config.toml
hidden_act = "tanh_gelu"
norm_eps = 1e-05
warmup_steps = 224
batch_tokens = 131072
max_seq_len = 1024
MLP neurons of a small language model. Each row is named by its layer, matrix (down: output weights) and neuron, and shows model dimensions 416-511. Each number is 500 + 25 x the weight over its row's rms, rounded and kept within 0 to 999. Numbers have three digits each.
Before each neuron's rows, "raises" lists the tokens whose logits its output raises most directly, leaving later layers aside.

raises: "and ", "nor ", "followed ", "but ", "(\""
L14.down1209:489482473511516497450477505522514481464446548505514485504485495472518506491539500519527479516437491531519481502546512501479531498515509492500466487495500504500524461481507496461476541489545512447470525480483495506484516529447508484505502533469510421500480480484469496485512531496492549468

raises: "of ", "of", "points ", "point ", "points"
L14.down241:439527528466522529518509478520460507447505519466539491514498469513476529516445499518522441521512506449508504475500496486509547522489529549557515488493478520491486518521543477491531504502584469494528550505480510525502494507506484520512487510480475496498537518468475521489492479481508480509

raises: "contain ", "which ", "whom ", "whose ", "have "
L7.down794:478490466469472486487469487497492508478465502498532501483521510490482503470531488494494486503485492518453478485469455535472519520502482510492504519524482504511520480484495479456508509538515511484475503470519424494469507538520484493506491522528520555488509497539513463479487475502467513471

raises: ". ", "J", "). ", "L", "H"
L14.down420:492527530489491481537495474488527457492492495515505511489497476496483502487505485519485513499492509529540454492480504520472487540554506537522498502473581490480488498497458483515486505492508473474485514496518550486532496535507482504465513499546539495505507530472505480469504469505533463489

raises: "of ", "Of ", "of", "density ", "ends "
L14.down821:480497486484517504475491514524470482508489467470496570486450513513468530539504503491500504519490491487500542516466507479520518516495487500517480490536489486519486542483488459463492521498506516516475548471476496491512530523517491522521494486474471503524494546505499499528437497495498479488

raises: ", ", "\n\n", "-", "\n", "; "
L14.down1212:513504535499518452522522528537491452535508509537493488510501479478498548520487504508523508503501488495501474501513505530473530455486481515505506499567494515496517452473485504515486502528485517493510504506510563478508473481469496480536485472485463531500488475500476535493519446474479505529

raises: "they ", "he ", "she ", "needed", "days "
L7.down1638:483506522468452518502492488515488520510502565446527531475504532466500482514500501491491483466480534483499505483495486503501497472491461474502529533477498526525515475495465538542495529496488506539499498505494550531545516526509487494492528496469464522501478453502446515414450541494471545470

raises: ")", "), ", ", ", "+", "-"
L7.down220:479456517515495492476487481531480485501457496538476523510507467513503517474501495497477476489481484536511499480520502500526522496497494471480481471522496487491481507497464512485502510537518480529521489523483475524517501503489487494545536493505519207487507502492470491491511469490506537496

raises: "9 ", "5 ", "6 ", "8 ", "4 "
L14.down1973:489489506483490471559523503493510497471465563491493467519480470499471520520477507479523492523508503516531507533500483514490504507492544495506515492515476506481558471492456496499480481613465475498506477503471501473469476503506473469475504506497516475484464481484554509483514512513478518522

raises: "she ", "he ", "She ", "where", "however"
L7.down876:482479521460498492478523488504518516468527525518511521519472535519501500541493469499515571493475535488472497503531503449498505449522510512495509558501493492505518540457527520496518487488498529541478511500517545515529477496470510460458485528458480527450542501482442533487475493518497466486

raises: "(", "and ", "& ", "/ ", "(\""
L7.down1763:536438561510503543488464528512514484481485559557507510488479497501522520489486493457479516523506532481494504540555509514495519549548513489507456505529508449513490489532506517490550507501469510462491503488502538512512502493501460515534532524468542503488528521511498487457541504507489523513

raises: "o ", "osa ", "um ", "os", "um"
L14.down911:524458471513511522474465492519477523493500478487474499498471557487506561501489484419520495485504505497484554486527477523501495450461519538540493481492489503486498546486538504484525507511509529537479542541517508507505513504457517472456486474517493587490511529471468487499474517460544493523

raises: "& ", "(", "| ", "of ", "and "
L7.down1716:501492509525494496499496554508486499482489561508533500504484506509521512453493479479440521509517517540520523536493519493510483521553503471516499473488474432509499504493529507507540497435504475465480531504517537505473494494493517452473479539486535490479520478491501503501461522506505471499

raises: "3", "4", "2", "1", "7"
L14.down141:492486500521549491502500499511479504507513499511506474491460522539466492517513522474459485501457452494459499504490484456513479456495523504497510471495529491495466490490462501486502524495480521488492484502476498536471484506510473476479511576482516568529499491519483541503538529488524526517

raises: ", ", "), ", ") ", "\n", "). "
L14.down868:518482502497505503510494517522528477522504508531522473472518467449495484528525475514489525503494530558495513504504494514486478524491502451513491513503503484532526447471500514489508525513475490530504532490499489527500489509414483501523499552531510570506475497509476526489516467446474519512

raises: ". ", "respectively", "). ", ".\" ", "\". "
L14.down1306:472466505518489453465492443508529518505514508516523488521490480525464517489505539494488510512497498457512488475499456518482545499544522502530493498432535463486478457500485500507483484514506494497495521506530481504504493487498513508498550510515531594462501509503513515540507544510516432502

raises: "| ", "====", "|", "with ", "("
L7.down1546:507490501554512523494521501504494481485510532542505528510446474515533503502513499497493521506550505512521507552498466472516517560537504467500448499505465444539487501470537504475494516463491506418489523513494512478453498512446517490525488514503541521510483536538483542497526482505505497476

raises: "2", "4", "5", "3", "6"
L14.down1176:503504476518534529496469529502491503451524488494505489528459497509496469463458493560500493493517470483519497515530465465519527498497500487484481482474503508466504442479490487491519502434541514487491505518474502533539505513520479488514531531512499500520477496505511481492495489486485500517

raises: "9 ", "8 ", "5 ", "6 ", "7 "
L14.down950:484486532524526500555495496531503503471509507472517497478469524543482519529508489498526500491498514475511454477558528518469480520498480495506492472489525482508507472519497483518493518536535471483492490487498501465465464513500505464500508524495501581538482476486550511503527505539521519481

raises: ":", "\n", "\n\n", "shown ", ": "
L7.down1205:493522484512512467477484474512505504530517460512466526492524523490450469493513478504494479460431514503473465513471526495507545478499520496491497492504478563558510501492470533483515509514487496508509511516522503476470511514500491505519498517503504543508489469462477499501491501514513490524

raises: "\n", "\n\n", "-", ", ", "("
L14.down485:491503546507488508519515491520501476491514496480483497506529498476474471506499484528453479489523464534511520472530517562523498506523479461500494497502481487497512467503468464520490504466476497502476483476517529453456482499483498498526492508508497329521471507506519524470514496492484533492